config = dict(
    hidden_size=192,
    intermediate_size=512,
    rope_theta=10000.0,
    rope_fraction=1.0,
    tie_word_embeddings=True,
    init='normal',
    lr_head=0.00683,
    decay_shape='linear',
    doc_mask=True,
)
MLP neurons of a small language model. Each row is named by its layer, matrix (gate and up: input weights) and neuron, and shows model dimensions 0-127. Each number is 128 + 24 x the weight over its row's rms, rounded and kept within 0 to 255. Numbers have three digits each. A neuron's up and down rows have the sign that makes its largest values positive.
After each neuron's rows, "fires in" lists the words (lower case) most often at its 100 highest values on Wikipedia text that the model never trained on; "fires on" lists the tokens most often at its 100 highest values on Wikipedia text that the model never trained on. A number after a token or word is its count.

L3.gate223:107123154099137126090138116122141116128137111134173149117105120102076124118116170161139122110144125149089137154122111147102124144137156150141162139117083136177151125108120088135131133127109061184084134118148115157118093171109161128091136109108116137142065129149110134163110113133130146139126097163184142110113086128108135088159142123166130099142158122131122154152148108131198124111132
L3.up223:098134108084109134121142105120120105122102102107125096123188139135143112135111122147105123161122134110118115103126104152165180111123127124109154094087117080146135124112146161146159115145132145126117142123106130136151146143146165072108139079108137091136137113151131140153142100114186098093121149114125178115123145110093165146123116145132172102162116141118131118102124081113146104107119
fires in: "this" 56, "one" 14, "each" 7, "consisted" 6, "another" 5
fires on: " This" 30, " this" 17, "s" 8, "e" 7, " one" 7, "ed" 7

L6.gate465:102118157129147174086120183138103111133103170119131138101135122151085104146116116124108113117132140080156132102103142147137109135122101135151134137153129142126124104168132091100126140115132146149128150137140148122164130124117105097135073088110102113126153131110155117157096128130181188076110156102101097145123127145091136165121135114144133120096116048136117123119131137135140138180125
L6.up465:119168146132119092122183144153135134158116082149143130167173130148086138104149105164106119110113118146125105150150119139117136070143167147136104140162096149138149098107149136141109113099124146091104100097151165113144114134108160162149168139141123137134144125163167162162133162136152130139137101122115115115125110121094116158138181102136118138159111157137116061159147135104118132124193
fires in: "and" 58, "or" 15, "found" 4
fires on: " and" 58, " or" 16, " found" 10, "und" 6

L6.gate406:104123127177064121110129117103135168126112100097116153148110107112094125142119100147136125088147109130104164094148084141114163092104151148091101148172110146125125150137124111152079154133114145169099083131112115149110135142140124153095141163082111092130097104127116145132144102116183086097106127125128106135122126133116130155133139111177118107123124100123128127128109165119129091138089
L6.up406:101111135155169108094122144135122157129096123157118079111137120128103163136125117107142099187139145154137174101122082111105136107118103119133097120115147138090112104123160140126112148149135126119096166123124117120099129140126198141142138109119128112101117187126134149116137068110113109086152121139127069154130155147128125111117121138174106119160093078115114145195102143130144149131098
fires in: "was" 14, "is" 11, "time" 8, "been" 8, "medalist" 7, "medal" 5
fires on: " was" 14, " medal" 13, " is" 11, "st" 11, " been" 8, " time" 6

L3.gate414:137111121136119132139156140135171159112148121158115101141147144133105115113102156076126142103154157119115144148181148123099148128095138109145160091151126112132103123155149099168111068183143121114106126096106176119117128154131138113142111195144116107142122132115112150095117123100102162105113122162107097117097160130090101157069140127102115152120131108154164130124162142132148109133108
L3.up414:129125121091102121184191107173106141148112094129106148136108142090127196091127132082124144100105179107100091127133163130100133122124140134152118138146111124124178149122093102146132131120151114110115123127118099118119107152093135145109127127142117149107123147106114123142134111126116124145110130108124097170092092121099127133099141105113099112119105126105086137096094157111136166116125
fires in: "the" 35, "a" 19, "s" 15, "t" 5, "by" 5
fires on: " the" 35, " a" 21, "s" 15, "t" 6, " by" 5

L5.gate359:113113102086147118122130148113157139197134124199152129121142153117082143094113155142132144083133138142113143131137080150125087125176111110155104141109116137128077137126122140129159136108117096069106097105100121094135126152132141134169167122166154122150152129111135120143145134115106108142137150142143103136104140094144139145102134188136096144095138110128107051097109127106101129128096
L5.up359:103110102088137097104141105120133109154136149158129143099137114109113116143160168131136169130141163113154075165092121188113163120166130108101123141122084177119110139149131113124119152156137121135141161152079117104125125107133141159127158092152115134133123159090134096142132149132160094125141190168191123105129130117098096146146128184122142120138151110120162116082136124116088118148146
fires in: "of" 14, "language" 13, "languages" 7, "for" 7, "at" 5, "attended" 5
fires on: "gu" 20, " of" 14, " at" 11, " for" 10, " a" 4

L2.gate262:131149160138112154131102111105158118117129132163139144084139109139110102129110136085138105131139150117115139123136149129115114186106133108120145116148113175136151130124122149096126091175185141164149102186109136139075112137154164130118127127151127146194136109145091155094135113158106170159120136154111112144058119116160118125073128129146151156119134139134137111103151134140108114103155
L2.up262:102136096130100168175154120108128132162190163151163090097140116097134135139116094130154092131117182105135134147082144142112134113139166091126137113130148135094128133170113156109106103121107131107135144148117115170118132115112144119145130104126099091124108111083143156137085126144106133146131099122188088124134110128122126144110098117123142152150164146119175124133174121156118119129158
fires in: "her" 23, "his" 20, "its" 12, "s" 9, "whose" 5, "behind" 5
fires on: "s" 28, " her" 14, " his" 12, "my" 10, " Her" 9, " His" 9

L6.gate158:086140130077117085179132136135133106111157123129115099126111092080120093114117094173134091150121088139109124132101139104157108124106158074146184087093128145122131162166171099136135156148147110119128115145155165139120105142096150087141154105124182153103132118091108139116102098081131119148111143117076134118122112082178076125124112137107118105157158132143107114086146115134115137105107
L6.up158:133134104143132158133091149090097114142112116091139137161130127102131111141123081143087161147158126125137191134120080149128139180184137123118165137132149094136139136109104118159136138142129173100158116102158106108182134149148134140110108106093124105148155159124096137123146105113135153117117130140060113169108069152091097164103146159149156170136110153093114103125100125116119127133125
fires in: "with" 32, "more" 30, "most" 9, "less" 6, "within" 4
fires on: " with" 38, " more" 29, " most" 9, "s" 7, "w" 4

L5.gate405:123127128139166116118157131120116110127113154130144147170090149091101082077115117103146087124123117086124131177128146134171131109112166131147132132155122109113120144084102135134089092135144114159151096138146124106125139140139157143091097150155087135118121107103114119126128125142143141134130134139125136111134076142079159174112113171142096111150131112098085123136148158098087164125137
L5.up405:116114140141126132080147125130077119117113138173110134136136107139113125116152128111103119131130112118130077106118121106094124147156145077093100092143140113117167132156094139111160178131155141129110177116172083145095149149136157119124098127136139143155148111111119130131134149163124172123106073100121116181138096097116127158153130146146107101125119109127128143105112161114129138141077
fires in: "also" 18, "not" 16, "was" 14, "became" 8, "is" 6, "and" 5
fires on: " also" 18, " not" 17, " was" 14, "ed" 11, " became" 8, " is" 6

L9.gate11:121140132145087092122141149132135128092085103112138102145122124150128116108131146144116148105122116110101116110096115117142101140114116112149099129125173121132100122179144110184144124095153154117128095079124137127136143139065107079138161139160104139131062098142120151111128129150136118089119082113138095129143146147132156083088134173124145135094157109122113164141127109099152068143119
L9.up11:147165067128106137117121176101127114077125101139129167129121140128127156158112123142062126121115141122143118101139104128110109105107157131110111119088140120089147112126097097168100123094176143103119113159143110113143111106087070148102127091183088134164124138102113139074145140141140148077138104084164103104098092166131120134134118122145145106144146134146113141147146128150119105133119
fires in: "to" 24, "united" 18, "not" 13, "t" 6, "also" 6
fires on: " to" 24, " United" 18, " not" 13, " Al" 11, "al" 7

L5.gate468:112077105099087095145150118159137145150134128094091167153141118152103124143151143104146124158180152153148121165143133133117141134106145145162124088135103138106147128115090108157118147090109091158126174124141172157146103134190183101138148133090138108112165138142139130118143125184154116117158116114146118133095126177141088097144123123115115103123106136120112136060109129110138115112127
L5.up468:123091125105078155083129096122115089150125122137062122112095159121107136179159086117159115146124140107115125156102121099118100161119114151150121134118153121157153132097121131128154113100133146128090154108145178114151141116130210132125136110097102123133123121155150169137119111112111152161099169149098122158154092140123134115104102147140136147162123115101154155109136127126136143120104
fires in: "with" 25, "show" 11, "other" 8, "field" 6, "shows" 5, "program" 4
fires on: " show" 25, " with" 22, "th" 13, " opera" 9, " program" 7, "el" 6

L9.gate313:104106109116160159142145130139132157139177168127092150112171112135110107108145123155102159135103132170127179097161124147116074118128100088099158144063116119135086127164128122136152134106062112145119116144119113127128089170173152100123145095134140140124100154141195167127141116080097115099093110163152121136093162123112170128153129112111130118163112115145118111107127157131172104148105
L9.up313:106102144139148105115173127131065097141111083163155079151116165122150140176129134131097117105142103155171118159117116158105176159117119119133084122116088171120087141120140102124105111135098142137109156108124061168105094147111128146106123137130132112154121098150126117159114112118098170091176178127151123118138124154095134163165143143151100136139126118179099121127131131110158142110121
fires in: "this" 48, "that" 11, "which" 7, "these" 6, "following" 4, "to" 4
fires on: " This" 27, " this" 15, " that" 10, " which" 7, "se" 6, "ch" 6

L5.gate183:118085128112114132146120151079125108063137156118116148107145111131145172135111139121137130148140105115147130125157133099122131148164144133139120145171136129084124158138110082125147113117123157108134153139121086143132065135182107117152067181123117143122135189145091123117105142136166158116128109130130123143138092149130129115126117122162142125115163064115123181121122132141155138100106
L5.up183:105121182108129114139152135088136094117139112135115145141121134116120151116195131094144118173131101114136151119107156128123100137162133124141134110153157119101124131110151101135104105123127136120115169126131099161144116127154142112156140167134148101172129124132135116115120167091169102134143150118110132118125128124129114116111115145157122084144136103119120125129122148137135167128093
fires in: "was" 23, "he" 21, "went" 12, "were" 10, "it" 7
fires on: " was" 23, " he" 15, "ent" 12, " were" 10, " came" 7, " It" 7

L5.gate97:154135077107129098136163163120142117165175120150126124208105096110177120135139123153131129104130181136139113136079152093145160160110186091114134124114099127141124140116088119119090123104090168120166124157140113120136139141156123124136127124122125149118113138099129103101099116149188140099118128133117128137104125122107156121150171122120086109087133125141161129179113128179139123098117
L5.up97:143097116153142129168082156183121118167134108159140110130155141124111097122137139119140125108133120124133096160129113116122132165091136096068114120108110127168148116074168144095131139137108161116177103128147183160140138103135125126146146162128128109077131128118086140067171069111146094079156125111089133133156110136121135138131119158109143109098125115141107128096127147118116140132110
fires in: "and" 60
fires on: " and" 60, "k" 6, "el" 4

L9.gate55:081090119086071117051130099119137163109128148112109114136175078102161120175175082094126117141107131145110107138124161175156132134097127128117096102124110154133109153153129084141154127134146123147104127122144131103131137144086141098143126119131115104127115125125111137094152122145165148102102138076111126101123117090107185144115111153141130163117122140141117166146131113125094092148152
L9.up55:142074147128146142136150142157114098154139171128146130134132129126140130154111076162135116125096109100134134121147098108119114118144124104150107160090077118116138106107134142110091121136143098132109109116093060149060130151120161136143141167091133085138101161115097151178118137116133166155113114161139129091159076141092129159184102151096100124097113117117129090135138107123135163111124
fires in: "was" 27, "not" 16, "is" 9, "s" 5, "be" 5
fires on: " was" 28, " not" 12, " be" 12, " is" 10, "ot" 6

L6.gate224:094137150118162146125127122072115099160138107156152140132107115095189109123111139103072074138101130140102126114102114171144123172115127148121141125129152145132137144154143109148122093094135157112085122107139144134135098149152116121120155153127142161173121118126139133152117095119124138123103125092149154128106129129113175130100144151127165069082115115139130122096099160120116104083091
L6.up224:113121137120176118162157115130114141139134108148122161164156095112167091102128113093083111091105167124131135162100123129124170123149108126160124097166124130133153152110103126145120107161170159119093106153155111195144103132144119129123110144143132156158070118176140120112154121122124132120152100103135106152141122107139131130116117149124154107119096178089096116162129145117119118128104
fires in: "which" 66, "that" 17, "and" 6, "it" 5, "who" 4
fires on: " which" 65, " that" 17, " and" 6, " It" 6, " who" 4

L5.gate432:135155094111107161179113140115114175101133115137136098091164103126114112147122151126114095085129131149107121152119122141142105093114158096108142139138158124110141147148141125130114135133129116123151098123105139134107184152136103111174110116102131109153155145124132133129125127147151152063127128164087041142098126143137133153104081100131092111152136161177120155142123147083130139130090
L5.up432:178092112129138089137149115102151130145149095115138110137149113114106170161165134112120154121132129180144138159137100137127130137092148096108107128144107165118124119125119107165120125099081109129117134064133189103115107121133100131128120145121118162143163104104104126134140099178094130151120122142125069145095136145141086159135141143146125148170119125147129152118168126109113135158132
fires in: "years" 14, "day" 11, "year" 9, "of" 8, "days" 5, "months" 5
fires on: "day" 22, " years" 14, " of" 8, " month" 7, " Th" 7, "th" 7

L5.gate481:178115139122161120142126136097136123112093126154150114184154134133172110150108094097121129133135141156127148127145166121112157113171127094146123130112122138119113104113137065158136140142151101140125135108116137167133149159140138100108129160122177097145126140152141133178099091067116145129130146149160113112124129125135108167120172159196128123143103163118128115167104095142183115155097
L5.up481:134145158117126116087150156125106079140138149153151162148123098130129197126138106116075116111183161114141150159123114106118142126138133150141110101121136177153149135120099143143075100150149115125098121145102137162163112107203128120114127160120109129142123161175140159080101112138105107116112140133118161108136143138117136134079131118103114107119119138129122109138127133138123092078138
fires in: "that" 39, "it" 27, "which" 27
fires on: " that" 39, " It" 29, " which" 26

L6.gate154:097073112120132150109135107160117174112090098117111117135162179134119146154087151147112136118137120145089136133127121147083086162118134129113107120149115085127139133110083121124109068127114150119168130097126092100099107144115129161157168149126150171163124079072130086116101127122125143133107133110131100159112151109125137140071087154111165149164123132138118134101084092146125095131097
L6.up154:087128079141142106143144139156116162167136131112151116137144139151120132181141135145117119102144127140104104159099105092146162139153117151171131063133095116179102135084174163110122150158137131101137075162110117111128113155148113153122117109160129136123109159112125121089127133163122138144096143100155144158132105137163102136122168141133125096136115132117157142129106055121114097088114
fires in: "the" 49, "york" 20, "then" 6
fires on: " the" 54, " York" 20, " The" 8, "ville" 5

L9.gate435:139151148110133124108150144116122156119142173120117112126140156177122131130126144072135077157166150129079127103091126173137088141155150137138164105120116171105152133125087127097108057151156135153082121113099148105118122108088099128128116115109135111150127084134153114177111109077138134138109128160125101134151134132085129107124144150140138131172071130115124146157130135126130113115113
L9.up435:137135105056131105134076116118163126126122133100135123082135131122083157153110122109114137119123141116097128135090145159064121108168138130142116115098101132106110145133100109110127150133153107110157117176125202105100140135072154126144157127140127162109128126099160144128117117116133127129131120117105157152068140156099152116101085124173154131135136102128094146126154141134144128124142
fires in: "the" 17, "to" 11, "t" 7, "his" 6, "s" 6, "you" 5
fires on: " the" 21, " to" 11, "s" 8, "t" 7, " so" 7, " his" 5

L6.gate392:080123127146092119133115140131102149149081167150144127136150070151161157204100139150124136162135129180080129120127133159092121129153152103114174104128125152157094098138125135157168116161152113163133174132085143146089102161134141139152096118149120110129134120095112109130174130127139146071083114169151105088122164125093108153134150133172121122194138155149133124162143118112167124139155
L6.up392:131132108118127079145127113140158159120120089120136163102146113133104099148119166150125148150069143179121149128133155140117118151133165140148103113084127148137134131155143161136137120186143127144165135130131124137112086154170136062111115094169101135135121126135098120131111132104122120165165129168180148127107160151159149130106134124163110111151147127173140116096086105126118095128100
fires in: "this" 19, "that" 18, "one" 12, "each" 10, "every" 6
fires on: " this" 19, " that" 18, " one" 12, " each" 10, " every" 8, " per" 7

L9.gate353:104132117115110130135140121103166147132103122146153124108099154140150115133142106118157136139148098134128081126103140103122099145127161071130151135152134145112120102158103078156141142124108179150148112091142130123102152144116112088097142090105147126134101133136142084112128139139182155122169133141123149138094144135153142140152160147103137149137132100105121083107119148159148131164142
L9.up353:135144093122096084144133101115118123106161131139128099140122132073137103139108126110143164086140097152168143134146090139097155159184107163105167106126101084083122129113109095117131137161132127115153132138116153156121135104129152095095162127135107106135124161118097135135119122125174115117090118162084129114102133117130090141155095116154160167115103141141076165108118141160140147129107
fires in: "more" 30, "other" 11, "most" 8, "less" 4
fires on: " more" 28, "er" 9, " most" 8, "s" 5, " other" 5, "il" 5

L9.gate242:103149127131091100129103150110161138103111050134087160126137130062141121162130080135134156103188124161135107142149129164109096132167148137142148147159085163112121159121104151093121100115069128141122132140133107118110114121116121121124140112132138147085153125137146129113118102153137157095127141134094144136108165133142148096125120111123136112121154111145101144170081127096104100105123
L9.up242:136121129096134188123128121145132139105114124122100156073133141143134130122123161139152101081152114127106161187128129125107115131115144135172178126174117157123130155146165111135192144165096125158141147130175142130156100107138154115113138161146186107146094119104158104113116154122116153116118140099115127112100167163083100134139112137150136115140128145118157151107133116131167084092127
fires in: "the" 93
fires on: " the" 94

L6.gate81:114148118119117142094120109159119132156142151166104153085148093140102088124109097143128089164107051085100125137165077120091156129119152158153101115140147104143112137156132138111121173130141158128127143150122134138114150165119116108089099112119159136135158116119111114134103109134153139085079102105088133119132168124100088131112173140174108140118121123153149132094120152155091132140123
L6.up81:118120173107149108115117137127134121139097121158085153140132151137098069139099135114115130153122148086095141145134166146141153095117102113100129112157163129122110123147088160146126146175173153115143171153128135122122136098155143160148138163116113114077152140098134147135121104128186173114163125130104184127102097144107145140157147146158131113091159098105126102131113165134103125126155
fires in: "and" 82, "or" 8
fires on: " and" 82, " or" 8

L6.gate59:162122140142150143103135177140101104111122164120127179145142099112122142100118153087150135142117123089087136126136128119139160154124158173142102132105138098098121136107095108208133124127120137152103155105093133108133116139149134136133111118115094164181103134160163130122103146118128161141118107113166098110149140126135146134119134150116146146142141128128092095152084120094133094113097
L6.up59:153110184099137109107126170182117104137111137145113116146161122110090118074120139124135092113127119134117145116118123112124155140149151126142091119097173117118110135132073107158120129086107158128105152083130130105148125151157132131145092119148082152124094150122171177133083146104113161132091106121133128099159124147118154147140151160134138153103124159156096098136107102110127108116157
fires in: "to" 65, "not" 10, "also" 5, "t" 4, "cannot" 4
fires on: " to" 64, " not" 10, " also" 5, "ly" 4, "t" 4, "ot" 4

L5.gate197:114142144117112129124079146123097166164127140141121136136112167123112098118117149146077142081132152100147120163139130128067134126132141137129152167110142144143139135111178106114121142120125166125156168127187141143092146130169131093143128155118105109066100143114122133151116095118165156140166101110153104162104100145107166094135169173135086162138129151114116165102087104125107113119128
L5.up197:055133132091127103175165134128116126169134138103123174147093122102132114111142151113107100113131150092098152097159149150114130078171151158112143114121150138107151145135176130119150142147113107103144119123132130143127117123102138123110131156086129127108101113141164149152087095111086060153155116191108127113111106117092142137142152106132154162108179146068144121133185075151119147158136
fires in: "and" 47, "or" 5, "described" 4, "given" 4
fires on: " and" 47, " or" 7, "d" 7, "s" 7, "ven" 6, "ed" 5

L5.gate155:121100085103170154091140095113174106058124150101149119111139157130133158077108112083127132093161181145127164141147142155140158088160143098137143131160110129158119124160154104148129156152127135151135129128137142148149057178098128128145159084132102111160082141124109107171122122136093139173162127112137155172176094115138177111139133104101133102147140137125135115129121137115131129143134
L5.up155:103121175122138119122170115120108122120127121193102120106133116141120136137131144115115159144129170117133138099094122133150094173112154093103121129114092152118142098133111110143163178131140096134144096149140169132111118149081144102116143129122085130128173139166143130141143133101126095090121150096126114175136129099134133149112141112152133118130109137152121136143150078195132146145130
fires in: "this" 30, "these" 27, "others" 6, "himself" 5
fires on: "se" 27, " this" 17, "s" 13, "self" 7, "im" 6, " This" 5

L6.gate99:116135135086141149112091175139140128109102147114078136155107143121129112135142122069080121135106100165150204137131134140139132138146122175114143140127132144131104114146118104149117155119085088171137180160064126136146096133102159076141107144135086151135149113134170144105110126115143127092103105133120176112135113154138143104120161140055100140171141113168127112094147153125115147130101
L6.up99:141144108099146120144128109116116133121151131105147116127121096133105106110153112145111161148137139122144144146097157144114178106132174177122163103115116113105118109127082132137073145122110155080123156149137151099114135090143091110144125062130134184114093098127090118136125126110165136165104153103143085127122108111122134142103162149139177156151111109115148148130161146142134143132144
fires in: "to" 54, "and" 28, "or" 5, "into" 4
fires on: " to" 55, " and" 28, " or" 5, " into" 4

L6.gate78:151160155125072168122114098135141132119126178118070119109123161109104073119109121140100092130125134109128131100140132131139105160115122147179108127140140132104097101149099113116107125142108115159121114144111120138113119143140118072132077130152124127146158118081141116103126120111154133169134132157122164117106120177126153152083126164176159150136141121112108086116130137134131140139109
L6.up78:135155101086142140096090095130129125124119171120131169133097127120137131106124102148110131137144117121097088094114136151062113143146129135107119121144153136135093137142093122129097083145117136120129145140090153134119112136111137106064103082187117123122135105143117095171126100118125134141124156177119130103117181102095132173107122145173113117125147136127118179139108125112093145155132
fires in: "a" 58, "an" 13, "appointed" 9, "the" 4
fires on: " a" 71, " an" 13, "s" 5, " the" 5

L6.gate249:152162131191129148141128113114130120179131116083106128149090133104137103124140122141151098115134131106128108173114138064169159126155121138163114130139099116133138065128131074124166110148114145146120184129144137142079163115093114131123150092145153114186119114123152103150127134151136110129127114134134089139142150142121098119132172119167134138136167099131150150142153132113109173111178
L6.up249:122105117116159110141090087167149101131139136143106066092150134161138134111138104125072137154097109119094123129131133110125089119111151128089123139134140119118135130092137131152136122120126133103138227130117159127116134142096149120142194129143138121143112115129090100174112138113112115145114120115143086147126113117156123077119109091116170107107139112099095204121066077151151138135135
fires in: "of" 43, "to" 7, "wounded" 4
fires on: " of" 44, " to" 7, "al" 7, "ed" 6, "id" 4, "n" 4

L5.gate208:104148153116128106134083117086136106128157145094096111100159139122136078149127156122112111163131139104099146161125096107158160142116097120165146140107151122125090191097135098115092097101137099161090164142100126140125137137129132120151154133121140103149113102151132146133148119108097129140129130087156132138166130150119082093120134105080128117095165133077085121113180122148104118133136
L5.up208:122108135172188167127132130148171108142120138085100125090144104101155106098150097096128126135151150133091124149169100156151116135097135136144128123129141142095113145117131133137124132184119094113100152136125148173120121095117113150121134131127086122145128134118105083125146170144135117185135143137172108189142145143151092116124107165119142102123119147109098136076134112135119142183128
fires in: "is" 24, "of" 13, "was" 9, "to" 9
fires on: " is" 24, " of" 13, " to" 11, " was" 9

L6.gate271:079124098099116119150148159161106123141131116140126140114100081119120124118125131163131133125074122097119144152153048170104106161079128092119104100165135115078163142128160187131164140150089180112142151112106096125068107150145136134161099134107122145114104124131103138138153115120145133115138103124158090123120077092142132114103105133138096121130127130140082134147117137122147177122136
L6.up271:089105129126115107150119137139112150148129146126096111152092085120112140127130151123145105140193146078151124110110116187142140119152113123123130102144044133142100110193131157139113133147124150102122185117134144137111100115120113119101101129136156121137129138122163133147121154117127114096099137133148143126118089149105162153157107137120085118122124112132137126124103162168113185115097
fires in: "was" 48, "were" 6, "be" 5
fires on: " was" 48, " be" 9, "n" 6, " were" 6, "p" 4

L5.gate298:091105152117082144114150128074164170121143149145151118115170160083150164124117159136129130156135113128125099106140087124070131111139156134136130118103104124131176141155109117132112111114114133147129151107131131117098099137111134121132120124086139130109107188148154127112156116158116094114128150116163149129108152151127169146086113102116132100183134150116120126122116133191138108156134
L5.up298:142132142118171182152163145139125141098148131177161116127117154117124088126114170135086146163121135139123115146117122110128119114153110144147145108126137138103132161124088140172115182176130089148143181109085109120105083144130152137152123119149129105121094120124151139141166172186129155110132126139151116137124109145145171103133181128112128145172145120099100151155126070081121136148132
fires in: "the" 86, "that" 5, "this" 5
fires on: " the" 90, " this" 5, " that" 4

L3.gate496:094126096085110106115142099111133130144159112131177149120136147107149126156099133139154148153144092164139155143143141138077108110134137140153112127119140089121161173133086118127095132197089131140139106142078118177118110124115124134097108128127117125165120117180165154118119128109144159134146156137149140123105107073097146108100165148135148093151109127149136124163113130120148116134166
L3.up496:114140116094120101092130155113121121151138169108137103106177158084176087122104105143158157158130129157078182150091145124113142106139137098133129072113114123160138139145149099143145113137160148108160095132099107136099095095128109150135123132145093111110130115142136142105103141118141149121118164122163156123084124136120158149144166119146113138172152144078130162196139131142144176144138
fires in: "it" 34, "this" 18, "although" 14, "though" 9, "the" 5, "its" 5
fires on: " It" 24, "ough" 15, " though" 9, " this" 9, " it" 9

L5.gate186:102155122098154096194105123122150117131132139139137139124160137140145092185109111155132181129140124138051179148130149135102134086121135179103133122116145107145110157123127115151153121135117104146103096113119096136141175120166131097146131088144116149129102086090096096137165130164155123115104132167098089075095162149131116128120129136103138118135144139112193108123132172151100141142121
L5.up186:140113145116113156133127122113145136154158109084137139134115173136128097133130094175122121105144165097108092140178124115124105147157155096110137143124146126126114124122166132106085110106151140130122099145067134158143153118132136147156117096139078162089128102152108118106079154147130134135123116102145070126183129130115125134115137158129128134120167131159157132148122136143163138140152
fires in: "of" 45, "alexander" 6, "catholic" 4
fires on: " of" 48, "op" 12, "th" 12, "and" 8, " met" 5

L6.gate140:130167118134109155084096127116123172113121140139108139101129089147140128110155107144146115118121150172157145135096116131141118105113136088176125101196108156070081094107143130137132127120136152111150118139146148147116125182130102110082133086130148139143136135139118116108120124121118178158153167136117123118152102138140165142128112113073161155119131169123125138116155123134136100147168
L6.up140:106116134140157143179126131130122114113091180105097095103123116119114127134111103114129126080099117123125138125165119156107088139141126145072135110103081124173120106105140106097125089150089137091107113159110206104126123132111169164119111133137124132184122118148140149123135154141127071152108122116118153150162099150174119140104096120168121139088125141103134181136150150146133088131146
fires in: "his" 37, "her" 33, "historic" 5
fires on: " his" 40, " her" 30, " Her" 15, " His" 6, " F" 4

L6.gate89:123132117129121123105107107165110146184164082083138139072070112141120116149097123083099117115079153177127109183153133113139101125146124135113132136100104140124153139130128122160148109079117148113079099168096113158165114177091106102156168102133156129091151165129086144123093132179122157112114134131134140119134104168083154133169151150101114115134185105121120134148142113116120123120122
L6.up89:088109114168141149106107149121111139100120092137139110107120158113148109165131146101139155128170121124123112198167118075119131113119123117174146142118118162154177128131114099126144130136130163119133147167106131122155125116135155114177123081121120119117162117154118095116150122140135145144139116142115089127109118136132100161147135136126075132129140098173168169129153156149156108096141
fires in: "of" 25, "during" 23, "in" 23, "and" 7, "on" 5
fires on: " in" 33, " of" 26, " during" 23, " and" 7, " on" 5

L6.gate65:088095074167084144132145118103106148130134116144114111172131127143147121119089114095147094099144141121099133187099151136140134140174131112126145133132130129169129140104107132137091071125119130133159129140136143133127110116140131143128134135115107136129143135149092087136085125140079130101121137137121082152084092142194159150153148127164095135120181131123136112105146128120183131117112
L6.up65:119140145142147170118139155102136156146110093169138101100123097112094137153150136123126079102084148111162146149119129165120103105149143150106111120115112090102112116152118160059140128110139116121133138176104102160123091178156133152110150067153165122151133114133126108137141154132187140148135083119175095102119181135146147117157151133142131109097114129122183122108144118134142137144111
fires in: "on" 46, "one" 11, "of" 11, "from" 10, "for" 7, "onitsha" 5
fires on: " On" 35, "On" 18, " on" 12, " of" 11, " from" 10, " for" 7

L6.gate303:096101122090093107077140141126142093110102149121112160106127134106125092174124130116126148164171111146116158096123136140120132131152110128105110137162150110105115095187075133128074152104167124129118115115156152123153141137095140128089132121079121148070158079096125144148143129099111159158097131136141116106150159121136142105123122133150162100128104121103142101128160116142089135159128
L6.up303:149117130084120136115139109135124142148140135098141127138123142097133120134175082107127104133193106091129121143149104147121128142151127140099119132118061137166118107127103158136120104114134159122075144110165147113142103103092101126157121129159131153111172102153166115150157092125140127130105097118133123074166095147135151141131151092142132095166115104108094128119146155128118134108127
fires in: "been" 41, "was" 21, "is" 8, "television" 8, "art" 5
fires on: " been" 41, " was" 21, "le" 10, " is" 8, "art" 6, "per" 5

L6.gate253:145122102111126150088129121131138092157138120093118131170102093130104095161107129138108101183134076145103128147115164124135075099153180102131152115113120139124092153151087086126135107114081124146094124119141063116136156152112140152129171120132129139124151120097134132123103149116130125157146127150095110167102128093121121104101132148108144120132096126129176104113155157127102132118115
L6.up253:132160119113109147119127092124111096121121101135137135189170077107137098114130153162141140173094141120133114129122101103111106116143162115148130109176084102132140153131101092175128168109108165128121133112148134151115093068124152106150156136168112139128152143122165145151138117083137077155119132112095154138106113119087137136102157153117137125163112137092078128152171160133112116130122
fires in: "more" 23, "most" 20, "was" 9, "one" 5, "association" 4, "associated" 4
fires on: " more" 21, " most" 20, "o" 13, " was" 9, " a" 6, " one" 5

L9.gate34:085128155132093095140181123099111087122122102145074095128098091137147098157142139111124125145141146137132098137180144121132118129146154148124103106128129150108142102134133095145110102107159191135094155114095132114107149134143093161099150134120092167135116107147095153117090151098101130098112108132115122103099144095140150174158112159098127109087081150112186150135148102152109132128112
L9.up34:115162163112125153133102086130122125119155153102119134103150130110127081153105146124116144091087143114143156111142093180098116161121133129135122115169100106130109118102135125140113141121149145103127161076137070140188129135103135169145127122100137134128157153199114165141115125091108099139123107134123161093158109145090131106125139100127108093119104116144101085130144108081114166133128
fires in: "was" 47, "at" 8, "best" 7, "beginning" 4, "been" 4
fires on: " was" 48, " be" 26, " at" 13, " been" 4